Part of a small language model's weights: 3.1M parameters.
MLP neurons of a small language model. Each row is named by its layer, matrix (up: input weights; down: output weights) and neuron, and shows model dimensions 32-127. Each number is 50 + 10 x the weight over its row's rms, rounded and kept within 0 to 99.
After each neuron's rows, "fires on" lists the tokens most often at its 100 highest values on Wikipedia text that the model never trained on.

L4.up451:47 48 50 49 64 53 68 68 43 48 52 47 59 42 56 36 45 55 38 61 48 51 36 55 43 43 46 40 47 54 73 31 50 62 45 61 48 62 63 53 49 72 48 51 64 43 54 58 47 56 45 53 45 50 43 39 53 42 40 45 53 63 68 48 61 52 44 52 29 46 48 42 46 45 56 55 51 53 61 54 58 34 57 43 42 62 53 64 58 48 49 57 47 59 43 36
L4.down451:58 46 43 52 67 55 61 53 40 37 51 43 38 46 50 45 60 37 37 45 50 40 26 51 66 41 68 47 50 54 51 38 61 48 53 36 44 50 60 55 53 43 54 40 49 49 34 80 62 44 51 52 58 48 42 56 55 53 34 59 29 47 54 64 54 40 42 56 44 39 59 62 44 41 42 50 47 44 52 50 51 59 43 58 63 56 43 60 65 70 57 56 52 44 37 49
fires on: "-", "i-"

L5.up204:53 45 42 34 37 59 52 53 56 50 45 45 64 50 34 35 50 48 43 56 45 63 40 41 51 68 41 35 48 38 57 41 46 48 46 35 45 53 50 58 45 64 45 53 40 30 62 54 41 37 70 48 34 45 49 26 36 41 45 47 50 57 77 45 63 43 61 39 44 38 43 40 42 45 48 57 72 59 65 56 34 53 56 44 32 52 55 63 54 31 39 51 48 68 49 39
L5.down204:61 44 49 53 36 46 58 46 48 59 51 42 61 25 58 49 62 47 48 52 41 45 42 52 50 51 54 33 62 40 68 37 43 51 51 48 37 61 58 57 45 52 33 53 42 47 44 43 59 54 52 30 51 46 18 26 47 51 42 69 61 41 62 56 55 39 60 57 61 62 50 71 44 36 56 63 48 50 51 48 59 57 51 67 44 52 64 53 56 59 46 51 25 36 48 48
fires on: "-", "D", " L", " K"

L4.up384:30 41 52 33 32 53 59 46 49 48 46 57 29 54 45 46 36 56 35 62 47 49 59 41 55 54 55 53 46 56 44 41 49 61 48 61 52 52 56 46 82 64 57 46 48 40 45 43 46 49 50 45 45 45 54 36 57 42 60 46 48 58 55 38 49 38 38 29 46 44 47 58 61 54 64 41 68 53 27 49 50 44 37 42 61 66 56 51 35 33 67 58 50 70 16 54
L4.down384:72 48 38 62 41 48 56 60 68 44 42 46 63 41 37 56 40 50 64 46 58 59 57 54 46 53 38 62 45 61 57 52 50 52 48 52 64 35 48 58 43 50 52 56 46 40 68 46 50 54 57 49 41 40 72 58 58 64 60 44 42 41 47 48 55 62 58 51 64 46 38 49 49 37 47 64 48 53 52 47 58 53 56 66 34 56 44 62 66 68 35 55 50 66 64 35
fires on: "inal", "ular", "ional", "ing", " early", "ical"

L5.up230:68 39 47 61 45 36 52 54 52 44 57 55 50 59 49 37 50 42 63 52 34 36 44 45 70 65 58 64 49 53 52 44 59 72 52 56 51 40 31 51 55 52 52 65 42 43 53 44 33 52 43 44 47 53 30 49 50 42 50 74 40 53 48 56 52 46 59 50 54 42 34 51 46 38 48 48 60 45 41 39 35 42 17 45 28 48 53 49 58 47 78 55 52 51 49 44
L5.down230:59 51 49 37 44 45 23 51 29 37 69 57 66 43 62 63 45 43 69 47 35 53 48 48 38 31 61 66 38 50 56 52 53 55 63 67 53 59 45 47 46 48 63 49 62 48 40 52 33 56 62 54 61 42 68 54 56 49 41 65 48 53 30 46 56 36 40 63 53 67 35 48 52 59 53 52 39 43 45 36 49 55 43 49 54 49 51 46 44 53 59 50 48 41 54 43
fires on: " T", " t", " h", " ro", "l", " p"

L5.up467:58 38 52 39 22 47 44 58 53 66 55 50 59 56 42 61 55 58 62 65 47 75 50 51 56 51 44 46 34 39 59 22 43 37 29 52 35 60 72 52 53 44 41 46 41 53 50 47 37 51 47 40 44 43 44 44 46 59 53 47 75 30 45 58 60 60 52 44 54 47 35 52 67 53 55 40 59 72 56 51 43 47 28 40 44 44 64 57 53 55 40 59 70 55 33 45
L5.down467:46 64 64 52 43 43 55 43 34 48 38 45 63 30 52 58 42 38 51 56 41 48 44 44 78 41 26 51 37 62 59 40 49 43 62 36 46 67 52 42 64 54 38 39 66 42 77 36 38 61 49 52 51 53 44 50 61 52 32 63 34 57 40 54 54 41 42 53 63 53 38 41 61 50 42 55 45 60 57 53 50 57 55 58 54 35 60 58 59 57 40 58 38 48 43 56
fires on: "est", "iss", " rec", "ig", "ac", "iam"

L5.up476:48 46 36 28 51 64 56 58 44 44 56 50 54 58 55 39 51 51 58 56 41 49 45 51 52 45 34 66 38 43 38 56 55 56 63 58 48 66 52 59 78 53 45 52 46 53 49 45 48 65 55 48 34 51 54 41 53 37 53 51 58 41 67 61 38 50 46 47 59 56 62 52 52 64 70 32 31 59 39 53 53 27 64 48 63 49 54 53 47 45 56 73 57 58 47 51
L5.down476:52 43 46 49 49 64 39 48 60 51 49 54 44 49 55 44 40 71 48 58 44 64 34 33 23 54 56 64 49 64 42 32 46 44 55 43 32 40 37 38 64 44 63 55 54 45 58 36 51 45 58 42 49 64 46 41 32 40 56 58 43 57 38 56 70 14 53 40 35 43 44 60 35 48 44 52 48 42 45 53 62 37 45 46 45 50 55 64 54 46 49 67 36 63 34 58
fires on: ":", "-", ".", " A", " a", "es"

L5.up247:39 59 36 38 46 51 48 51 35 51 51 51 57 75 46 51 37 53 57 63 45 51 61 65 45 48 51 48 39 47 47 53 56 40 46 41 58 70 55 51 63 63 51 55 53 44 39 63 45 52 53 59 23 50 30 46 43 41 44 51 53 47 62 69 54 43 48 42 43 39 66 44 49 60 48 66 58 46 39 41 43 36 56 53 47 48 46 63 35 37 54 74 41 69 40 45
L5.down247:50 54 51 55 54 38 59 46 33 45 51 65 54 54 72 55 71 66 67 35 56 53 48 29 62 42 65 71 41 69 43 60 49 60 46 57 47 41 48 45 40 54 55 58 40 41 57 53 58 49 55 42 50 55 67 35 42 52 53 41 37 40 48 40 44 55 55 57 53 49 42 45 53 54 60 63 60 51 45 61 50 41 55 45 54 58 44 29 34 52 64 58 47 35 54 50
fires on: " L", " H", " Ch", " E", " C", " T"

L4.up191:64 43 52 38 52 68 62 49 41 62 44 47 52 50 27 35 39 51 61 65 23 62 38 49 43 59 43 34 55 32 34 50 53 47 54 40 52 60 61 51 50 67 48 50 40 40 53 71 54 56 60 47 38 48 39 46 60 57 59 61 51 48 57 57 71 57 56 51 35 53 50 64 49 57 50 52 50 43 70 37 40 60 54 46 46 51 62 40 63 45 42 48 59 73 61 48
L4.down191:50 39 58 52 55 46 51 51 52 52 42 47 47 40 56 37 48 39 59 68 46 56 59 46 48 58 47 40 76 54 50 71 51 52 51 45 38 54 42 42 49 70 57 60 59 31 60 35 72 70 56 40 54 28 38 43 62 58 45 41 44 62 45 65 58 57 47 63 53 41 54 56 48 36 26 50 49 64 45 57 56 48 48 47 40 53 45 30 56 63 40 44 56 55 52 54
fires on: " L", "L", " Le"

L4.up490:40 42 48 40 43 65 56 45 52 38 44 54 46 57 21 21 38 52 64 61 28 52 53 55 43 47 30 41 48 29 44 46 53 53 59 52 56 69 65 52 62 75 37 57 48 46 60 44 46 55 60 43 41 49 16 47 53 54 52 33 49 54 66 61 56 71 55 35 43 48 65 45 49 51 52 42 68 64 68 41 56 58 58 49 43 48 44 57 45 42 49 52 51 42 58 40
L4.down490:56 37 58 55 52 56 55 58 49 35 42 61 45 50 48 57 58 43 56 42 73 53 57 35 63 52 68 42 47 59 24 63 57 35 63 42 30 58 59 46 50 38 49 59 55 51 43 52 59 61 68 43 37 48 39 37 46 52 48 63 55 56 42 44 61 61 41 34 53 37 47 51 60 37 57 50 39 43 57 66 53 54 65 54 36 45 46 51 54 52 63 49 54 43 52 45
fires on: " R", " L"

L5.up224:45 49 31 42 36 61 51 75 38 44 43 41 56 50 31 35 43 59 72 57 46 61 51 45 41 49 41 55 54 42 48 53 49 36 35 50 43 61 59 51 62 64 53 47 71 50 63 62 43 33 39 56 48 30 50 42 57 44 54 43 60 44 61 46 52 61 40 55 36 46 46 61 31 59 53 56 51 46 66 41 43 44 54 30 41 42 64 47 66 47 54 38 66 66 57 42
L5.down224:50 44 63 53 71 47 39 53 46 48 57 56 36 46 51 50 57 45 27 57 42 46 52 69 42 65 72 55 53 45 43 50 53 48 58 49 56 52 70 46 48 39 59 72 51 46 49 45 61 60 42 35 47 50 37 50 38 54 46 68 46 54 44 69 62 45 60 44 52 46 67 34 37 46 43 58 49 35 62 40 59 57 50 42 57 45 43 47 46 61 44 50 45 50 44 57
fires on: " of", " L", " F", ",", " D", " A"

L4.up629:54 47 65 52 66 58 55 62 40 49 55 59 41 70 57 49 48 53 42 52 51 59 47 45 54 71 48 46 53 58 38 50 39 48 60 48 49 69 66 60 41 56 64 59 39 46 47 60 48 38 56 46 47 53 40 46 64 43 65 51 42 45 45 39 64 55 61 24 61 43 31 52 30 53 49 54 62 53 69 63 27 38 39 48 54 49 53 67 66 37 47 54 40 55 66 52
L4.down629:50 73 68 51 70 46 61 54 56 62 42 51 50 49 58 49 54 42 53 53 53 47 48 51 55 47 52 39 64 79 17 62 60 58 54 43 46 47 62 60 53 49 48 59 39 47 45 52 66 48 56 43 57 56 47 52 62 47 44 39 45 51 29 60 60 41 56 50 49 50 39 48 59 38 39 58 34 41 55 62 42 50 48 52 65 40 40 54 72 38 64 53 34 57 51 58
fires on: " n", " bec"

L4.up343:43 37 55 43 30 63 61 51 45 58 57 74 57 56 39 53 47 51 69 66 53 47 51 65 60 52 37 39 56 55 73 44 49 49 49 33 41 48 60 53 62 56 56 58 58 64 43 50 42 49 56 42 46 38 28 48 35 45 54 41 64 53 54 43 58 45 46 51 58 43 35 46 62 60 54 47 56 78 44 41 43 53 41 53 29 49 50 57 55 54 62 57 59 41 39 43
L4.down343:41 41 49 63 59 45 42 50 39 40 49 53 49 53 49 65 65 61 54 46 41 53 50 57 56 56 42 60 57 47 60 45 44 47 43 47 37 45 67 51 60 40 50 70 58 70 53 64 45 53 44 33 70 37 51 43 49 62 56 47 37 49 54 56 66 40 41 72 59 43 63 85 59 56 54 47 39 52 38 36 55 52 39 52 44 40 44 43 32 55 56 58 69 40 49 47
fires on: "ig"

L4.up21:32 59 51 41 57 43 57 47 37 50 63 59 60 53 72 53 57 56 39 55 44 45 44 47 61 51 43 45 39 44 41 45 64 46 48 52 76 36 43 45 57 62 51 31 61 41 43 40 49 54 43 45 26 52 51 47 59 43 65 63 56 49 68 43 42 41 57 27 46 54 45 50 54 47 54 61 44 62 52 48 56 52 45 43 46 72 61 49 44 40 72 47 40 48 32 55
L4.down21:28 51 40 51 52 50 49 32 54 38 32 60 38 57 54 62 40 39 60 38 49 49 55 41 46 63 52 53 52 38 47 44 47 43 54 59 75 45 43 52 45 48 70 27 38 57 56 32 37 36 51 43 50 51 49 52 55 57 38 52 57 60 60 49 21 54 52 40 55 52 63 52 55 34 47 72 50 61 56 59 67 63 64 37 62 36 48 63 53 57 51 42 50 48 67 55
fires on: "ing", "inal", "ically", "ating", "ase", "ics"

L4.up518:49 41 60 54 54 64 53 52 55 52 54 52 47 40 46 39 48 43 40 52 44 50 53 60 72 47 62 57 40 60 39 59 77 45 46 42 62 38 64 50 48 56 34 49 50 27 41 60 54 37 60 43 48 73 48 56 39 48 48 56 62 45 53 45 58 52 42 54 38 53 59 42 41 51 57 58 64 59 60 32 26 56 26 56 56 61 60 54 44 53 58 38 57 37 56 46
L4.down518:57 51 69 66 60 51 42 60 53 40 47 59 47 47 50 42 52 42 40 58 53 62 86 66 63 49 62 52 48 41 53 49 52 62 35 35 47 44 37 45 25 49 46 56 54 54 54 55 60 44 52 48 68 61 50 76 64 44 61 56 49 56 50 46 51 41 43 72 46 53 36 52 43 40 56 25 67 36 57 53 40 54 51 48 62 38 49 66 37 62 63 48 54 39 30 57
fires on: "ry", "ly", "am", "7", "8", "ary"

L4.up385:49 29 66 55 48 71 47 48 50 40 52 56 59 51 61 45 55 39 46 59 53 55 53 51 51 50 62 48 45 46 49 47 49 47 48 47 54 87 53 63 43 57 44 42 53 45 65 53 37 53 48 47 60 58 46 52 59 43 52 40 58 32 42 48 43 50 72 57 57 51 54 58 49 59 54 72 47 44 50 55 27 47 38 48 39 53 50 43 63 51 61 38 56 26 50 59
L4.down385:51 44 54 48 61 45 56 38 52 54 55 59 54 58 62 46 60 47 42 43 38 41 59 50 43 35 59 41 43 52 50 66 37 61 58 56 41 55 54 52 52 54 54 36 47 52 38 35 54 64 45 43 52 44 50 55 51 41 58 38 48 50 42 39 52 31 63 64 77 33 40 49 54 52 56 54 54 59 45 65 27 33 42 66 69 51 42 49 39 46 63 50 77 48 59 43
fires on: " as", "ans", "ind", " along", "e"

L4.up269:59 43 45 42 49 47 49 58 38 45 43 38 49 64 69 44 32 52 69 52 62 50 41 67 50 51 47 52 37 44 52 45 47 39 34 56 78 61 53 51 51 63 35 33 53 49 44 60 45 25 51 62 22 62 53 50 68 44 40 47 58 27 51 61 48 60 42 48 37 47 44 46 44 52 50 37 69 45 59 44 45 52 41 51 55 59 68 38 47 42 56 47 39 57 33 47
L4.down269:52 60 35 31 38 48 50 46 56 45 47 64 32 41 45 64 51 46 50 46 43 53 61 42 27 46 52 46 62 60 59 47 59 39 58 65 52 41 59 54 51 42 52 56 66 52 43 67 52 38 47 38 68 59 52 48 30 48 55 58 47 38 49 52 60 22 50 58 57 49 53 72 51 53 44 46 46 57 50 39 51 34 37 65 55 49 47 68 55 56 57 51 49 34 56 58
fires on: " |"

L5.up608:53 42 36 55 65 69 48 70 31 44 64 42 62 57 47 45 51 59 47 54 70 57 39 43 46 50 51 43 46 50 58 37 62 57 48 59 49 64 58 53 58 64 58 50 66 39 66 57 56 42 49 56 43 39 50 39 38 34 43 60 53 57 55 54 54 57 47 52 27 53 54 47 40 45 48 59 50 61 63 50 41 27 57 33 43 48 63 48 67 44 53 50 44 57 37 42
L5.down608:56 54 42 37 52 55 54 27 51 46 45 53 31 55 53 49 56 47 31 52 44 39 37 48 54 40 52 40 52 61 51 32 45 49 54 51 43 39 43 59 46 41 59 46 48 44 53 59 51 58 65 44 63 33 57 42 71 58 56 53 22 39 61 60 51 35 51 50 52 34 41 51 44 53 36 67 47 38 41 67 56 60 56 51 47 49 65 51 62 45 54 70 33 58 55 55
fires on: "-", "i-"

L5.up423:61 41 45 40 51 57 72 51 49 50 50 54 48 43 50 53 46 53 56 46 42 45 50 53 81 42 46 57 47 46 36 58 55 60 34 52 49 51 52 59 81 48 56 55 49 43 34 50 44 46 39 36 46 51 50 43 42 22 57 55 45 45 64 57 44 46 48 63 43 49 56 48 38 68 59 68 34 59 43 36 24 41 42 50 62 43 48 63 56 56 54 57 59 50 63 48
L5.down423:52 58 65 49 50 28 62 62 51 43 55 41 46 41 48 40 43 44 51 51 44 64 48 48 55 46 67 53 60 53 62 47 51 55 54 47 25 38 62 43 49 45 53 69 50 54 35 43 50 51 40 56 47 59 35 37 33 41 46 54 33 39 71 62 61 54 63 31 42 65 52 57 43 54 54 62 61 45 51 46 51 47 72 48 67 23 33 56 47 59 49 55 51 60 39 56
fires on: " a", " an", " A", " her", " the"

L4.up381:44 54 47 50 52 47 63 42 44 50 60 86 59 53 55 58 62 46 53 60 54 48 42 46 38 50 77 60 51 50 54 37 53 51 49 61 43 50 47 61 49 39 48 38 48 33 53 38 55 34 44 44 54 53 54 37 36 47 59 59 51 49 39 30 51 57 55 54 60 26 38 47 32 35 51 63 56 50 64 49 56 40 47 52 37 68 47 42 44 39 53 73 56 23 39 53
L4.down381:56 56 44 55 46 44 48 43 65 60 57 45 37 70 32 39 67 44 50 52 44 38 62 73 55 46 39 38 57 42 55 40 55 67 59 66 53 60 65 43 39 43 55 69 53 54 54 57 49 69 35 65 47 48 36 52 47 40 46 62 44 47 58 45 43 56 49 40 42 55 44 48 38 41 28 38 34 52 66 40 65 52 51 71 44 47 49 45 51 45 38 53 56 59 31 42
fires on: "v", " reg", "m", " leg", "im", "g"

L4.up83:43 56 45 40 50 37 58 59 50 58 55 57 40 57 60 34 53 42 76 79 37 55 48 55 55 57 43 61 57 39 57 53 55 63 49 35 52 55 34 53 44 45 39 58 51 44 38 72 48 53 62 30 42 47 42 40 59 56 49 49 52 47 40 58 45 54 59 46 31 46 60 46 71 55 46 69 51 61 48 55 44 60 56 54 47 58 53 45 59 34 62 43 45 49 60 51
L4.down83:42 32 48 48 53 47 48 56 46 44 54 62 30 50 49 36 55 45 62 73 45 46 54 46 51 42 37 53 60 47 43 73 47 48 64 55 36 57 39 51 28 68 55 58 44 33 54 46 64 65 56 36 35 16 39 42 64 55 55 43 31 54 47 69 39 63 42 55 46 39 60 42 69 45 33 48 57 54 45 62 57 49 54 43 51 41 43 38 54 52 49 57 52 53 61 42
fires on: " l"

L4.up52:47 43 40 54 54 46 54 41 47 59 61 53 67 22 43 46 53 45 42 82 37 57 44 56 52 55 50 42 46 56 37 45 74 54 51 78 39 36 48 60 40 48 57 51 46 48 53 60 51 37 45 50 34 58 32 36 41 52 58 58 46 40 54 46 49 70 57 46 44 59 45 62 44 53 51 37 60 48 40 47 44 53 46 44 45 58 55 47 41 50 53 45 46 42 40 37
L4.down52:41 56 44 62 57 49 31 54 60 52 56 67 37 46 47 53 55 28 56 51 42 67 43 56 35 38 39 60 44 50 41 38 69 45 61 65 56 36 51 45 53 25 52 73 36 62 42 49 47 57 41 56 40 64 45 45 31 64 38 48 46 46 41 37 52 50 53 44 57 59 34 64 52 44 37 47 56 50 68 35 54 49 53 57 58 71 43 42 51 40 49 70 55 64 33 47
fires on: "im"

L5.up338:28 30 53 39 40 45 73 61 45 60 57 67 52 54 50 42 45 51 50 59 40 64 50 60 58 59 48 54 51 58 59 41 48 60 39 59 55 40 54 55 48 56 51 46 48 45 55 50 62 65 41 41 62 65 36 61 50 34 42 51 74 61 51 62 45 56 49 41 52 53 47 39 38 58 51 49 53 56 46 45 34 29 43 45 36 69 49 51 54 48 54 53 49 47 57 48
L5.down338:36 63 65 42 52 51 55 54 62 40 45 50 52 43 56 48 39 52 36 50 54 74 50 60 52 50 53 51 45 31 37 54 51 54 38 46 45 51 44 47 45 27 64 44 59 32 47 32 58 44 69 44 58 62 59 59 50 55 42 39 64 62 40 32 74 62 42 47 60 57 36 36 56 63 48 47 48 32 43 44 59 47 44 55 54 56 39 49 31 47 45 42 71 46 50 55
fires on: "5", "7", "4", "3", "8", "9"

L5.up38:47 36 46 50 54 47 60 58 40 45 42 48 45 57 38 52 49 46 66 61 33 43 56 64 44 46 42 45 50 56 51 46 57 63 36 44 66 54 55 57 49 66 49 38 39 39 52 34 41 59 60 43 28 47 44 44 19 44 59 63 48 62 57 43 33 34 58 56 39 49 61 39 55 54 38 44 41 58 71 53 56 40 62 28 50 43 61 45 47 36 64 41 44 45 51 39
L5.down38:39 57 55 42 40 36 49 64 45 61 59 54 43 61 49 67 43 34 41 66 48 52 45 57 43 61 38 45 60 52 39 54 56 35 59 53 46 63 58 33 56 47 39 50 54 49 52 62 57 50 38 50 45 56 72 62 60 60 54 47 54 49 28 58 38 43 29 50 38 70 53 57 60 26 53 43 59 60 35 61 54 56 39 59 70 55 59 67 55 38 51 58 49 60 42 66
fires on: "\n", " U"

L4.up38:62 55 56 43 54 45 47 43 54 62 63 61 36 66 47 49 50 57 41 59 40 48 51 58 59 51 34 56 58 56 59 39 54 57 60 60 59 49 43 63 57 53 51 60 36 43 38 59 42 52 44 30 38 50 45 51 47 57 60 55 43 65 42 48 38 55 62 59 60 49 40 61 58 53 69 47 61 46 27 48 52 57 53 41 51 72 47 53 39 39 59 65 41 66 60 48
L4.down38:64 53 61 57 60 42 40 51 54 32 51 47 31 46 46 47 51 65 47 57 58 52 61 54 54 17 61 55 47 45 53 45 50 53 54 54 50 54 42 44 29 54 54 65 32 49 54 49 46 65 36 51 54 43 53 50 67 42 66 51 57 48 48 60 46 58 48 55 56 59 59 42 63 44 49 42 82 43 57 46 54 51 44 63 68 49 37 47 72 65 45 59 45 43 66 65
fires on: " l", " p", " work"

L4.up141:51 44 58 38 37 59 55 63 32 37 44 48 43 49 44 36 42 62 47 53 44 73 43 59 52 41 52 50 49 61 46 39 57 50 47 53 81 44 64 48 51 52 29 26 55 37 43 60 46 40 48 61 41 61 45 49 53 59 60 52 60 28 60 55 55 63 49 53 47 52 52 55 49 47 62 38 49 52 53 36 39 50 37 45 58 57 71 48 62 46 64 58 34 37 51 44
L4.down141:66 34 42 45 49 57 43 60 63 56 39 59 58 53 44 72 53 58 43 54 41 53 67 58 54 48 55 36 54 56 39 64 67 34 52 51 34 61 66 49 35 46 35 52 54 42 53 60 50 38 63 62 52 63 63 49 47 44 54 29 37 40 53 51 60 46 54 61 58 49 56 53 49 53 43 53 35 54 48 55 44 55 41 61 54 41 61 40 50 68 51 27 57 46 56 59
fires on: " |"

L5.up178:59 51 66 43 54 43 48 49 55 53 59 37 52 65 54 41 50 37 48 54 53 71 38 52 58 61 29 55 35 45 51 31 62 46 57 53 53 29 37 45 47 59 53 38 64 41 66 56 44 45 48 32 47 71 39 59 39 41 58 43 37 44 72 44 37 46 62 44 55 48 55 49 63 49 40 62 41 59 61 44 49 40 58 42 42 40 50 50 52 48 49 60 52 44 50 60
L5.down178:40 49 58 52 62 67 59 62 38 51 37 48 54 44 48 42 42 45 45 54 56 40 51 54 41 48 54 64 73 58 49 54 42 44 48 40 32 47 57 43 46 49 49 62 47 48 46 62 67 58 41 35 62 56 54 48 44 44 43 52 51 45 63 44 59 19 63 74 69 50 49 48 44 28 45 63 52 50 57 33 37 53 52 46 45 37 47 48 46 37 54 53 41 56 44 55
fires on: "b", "st", "p", "l", "m", "pl"

L4.up326:44 53 68 53 64 69 50 47 21 41 37 53 54 37 52 46 46 58 49 55 34 52 32 59 67 48 56 66 46 45 44 52 57 49 49 53 39 64 64 62 51 41 42 47 50 63 55 39 35 35 62 45 58 57 31 36 52 31 50 53 54 46 43 48 45 49 59 61 62 57 34 54 34 48 65 51 47 64 64 49 48 51 57 43 42 42 48 41 68 47 39 64 29 50 51 37
L4.down326:39 50 63 54 65 65 53 65 59 48 44 60 29 41 36 28 44 60 58 45 43 26 47 40 51 59 59 54 51 57 42 56 56 40 56 40 45 59 58 58 45 39 53 63 50 53 46 44 49 60 57 56 59 43 52 44 54 46 58 35 51 49 42 46 44 61 55 53 52 45 37 39 61 43 51 46 44 42 50 54 33 73 54 63 45 41 49 40 73 46 63 40 27 53 47 40
fires on: " wh", " Wh", " bec", " pol", " (N", "oph"

L4.up24:52 39 64 41 54 61 45 54 40 32 41 38 47 53 35 33 45 53 54 76 26 64 51 70 37 60 41 46 49 52 53 53 58 53 46 31 66 64 50 53 57 69 44 53 51 41 44 54 48 57 66 33 43 46 18 44 48 57 51 53 49 55 61 56 61 67 59 45 49 44 64 50 63 56 56 54 48 57 56 39 44 52 57 46 43 67 55 45 39 38 55 53 52 53 62 54
L4.down24:38 33 49 68 51 49 49 54 44 37 33 62 36 48 54 39 42 25 56 55 45 57 51 51 40 62 38 48 54 37 30 67 40 47 71 39 45 55 46 51 50 63 59 45 40 40 75 39 70 64 55 38 37 48 49 41 49 63 48 31 47 62 69 62 55 60 42 47 55 26 56 65 55 26 38 43 62 54 49 53 56 52 63 54 42 45 56 36 67 58 55 46 74 46 49 57
fires on: " L"

L4.up279:44 39 38 62 38 64 53 47 58 43 43 50 57 60 36 40 34 53 50 53 30 56 60 69 50 39 45 62 48 53 57 45 48 59 53 54 70 54 37 52 52 71 49 53 42 46 59 47 40 58 50 48 40 29 47 60 40 41 63 41 51 52 67 43 45 61 53 48 52 57 42 48 52 55 72 36 69 53 44 56 44 58 51 44 51 41 51 61 34 29 53 80 37 62 53 27
L4.down279:37 64 54 47 30 55 58 58 38 63 38 48 45 52 45 57 54 37 38 41 39 41 50 59 53 65 48 51 48 55 46 60 57 42 39 47 45 50 72 45 43 54 44 69 51 43 58 61 36 48 33 59 56 58 73 52 37 71 41 59 56 39 38 54 45 49 49 61 51 66 72 41 50 50 42 36 40 53 46 46 46 51 28 58 58 37 63 47 56 45 52 34 68 64 53 64
fires on: ",", "\n", "a,", " l", ")", "ia,"

L4.up140:56 35 52 47 47 60 57 49 42 56 49 52 58 65 41 28 48 47 66 53 37 58 52 61 70 79 43 55 53 51 60 48 61 55 46 54 55 56 58 42 50 60 45 53 39 56 49 52 37 40 48 36 39 67 41 61 64 52 56 44 60 42 64 58 63 46 59 62 58 62 42 42 60 55 59 49 71 70 42 45 58 49 58 41 41 96 45 33 47 45 56 64 46 57 46 26
L4.down140:50 44 57 58 59 52 33 39 37 58 66 61 65 41 63 59 43 46 64 60 51 48 44 46 51 42 48 67 48 41 45 48 47 60 39 62 40 58 51 55 53 42 38 39 52 56 44 58 39 42 61 56 40 67 53 39 74 61 69 57 58 48 62 55 39 55 59 58 53 33 36 55 54 57 59 63 51 55 71 52 76 50 46 52 42 41 51 36 78 51 60 74 51 41 50 38
fires on: " is", " (", " l", " (born", " was"

L5.up91:58 44 38 51 47 69 53 65 58 44 58 47 50 64 38 53 55 51 56 55 49 58 40 41 49 60 35 47 47 47 36 52 60 61 52 49 59 51 62 51 62 58 40 59 49 44 55 76 27 41 40 66 35 46 35 38 67 61 48 49 55 67 64 57 45 45 48 44 45 65 31 51 52 66 55 40 63 58 46 54 43 64 54 39 52 67 51 50 48 49 48 59 35 60 44 62
L5.down91:60 63 35 47 51 61 49 51 51 44 48 35 32 53 46 64 53 52 48 59 39 63 52 51 42 49 50 45 69 48 67 51 45 59 52 42 46 57 40 45 67 43 57 51 38 42 33 63 56 45 49 62 46 47 28 47 44 50 57 55 54 65 49 70 52 33 40 59 48 44 47 48 49 25 34 54 61 65 58 51 46 64 39 80 49 56 60 62 51 37 38 56 52 64 39 26
fires on: " (M", " P", " (P", ":", ".", "10"

L4.up77:54 33 56 44 50 47 53 44 44 49 46 46 41 46 50 50 54 60 57 48 38 45 38 71 71 50 43 59 47 53 50 61 54 57 53 51 48 51 56 49 48 56 43 57 37 37 46 61 37 69 29 41 48 44 40 48 47 49 59 49 46 47 68 67 44 45 46 58 27 61 46 55 62 51 61 52 28 54 46 39 45 49 41 25 70 64 49 46 58 60 76 66 57 44 31 60
L4.down77:46 73 43 47 27 44 54 42 66 49 50 45 40 28 34 39 66 47 40 34 42 64 55 53 39 51 49 47 52 55 57 58 69 49 55 43 62 65 42 65 51 49 39 51 32 49 35 48 61 40 61 65 57 51 60 57 39 41 35 30 42 58 69 42 43 49 42 57 63 58 74 45 46 38 57 47 59 53 41 42 40 58 41 53 43 50 58 56 41 41 57 52 48 56 60 51
fires on: ":", ").", ".", ".\"", " e"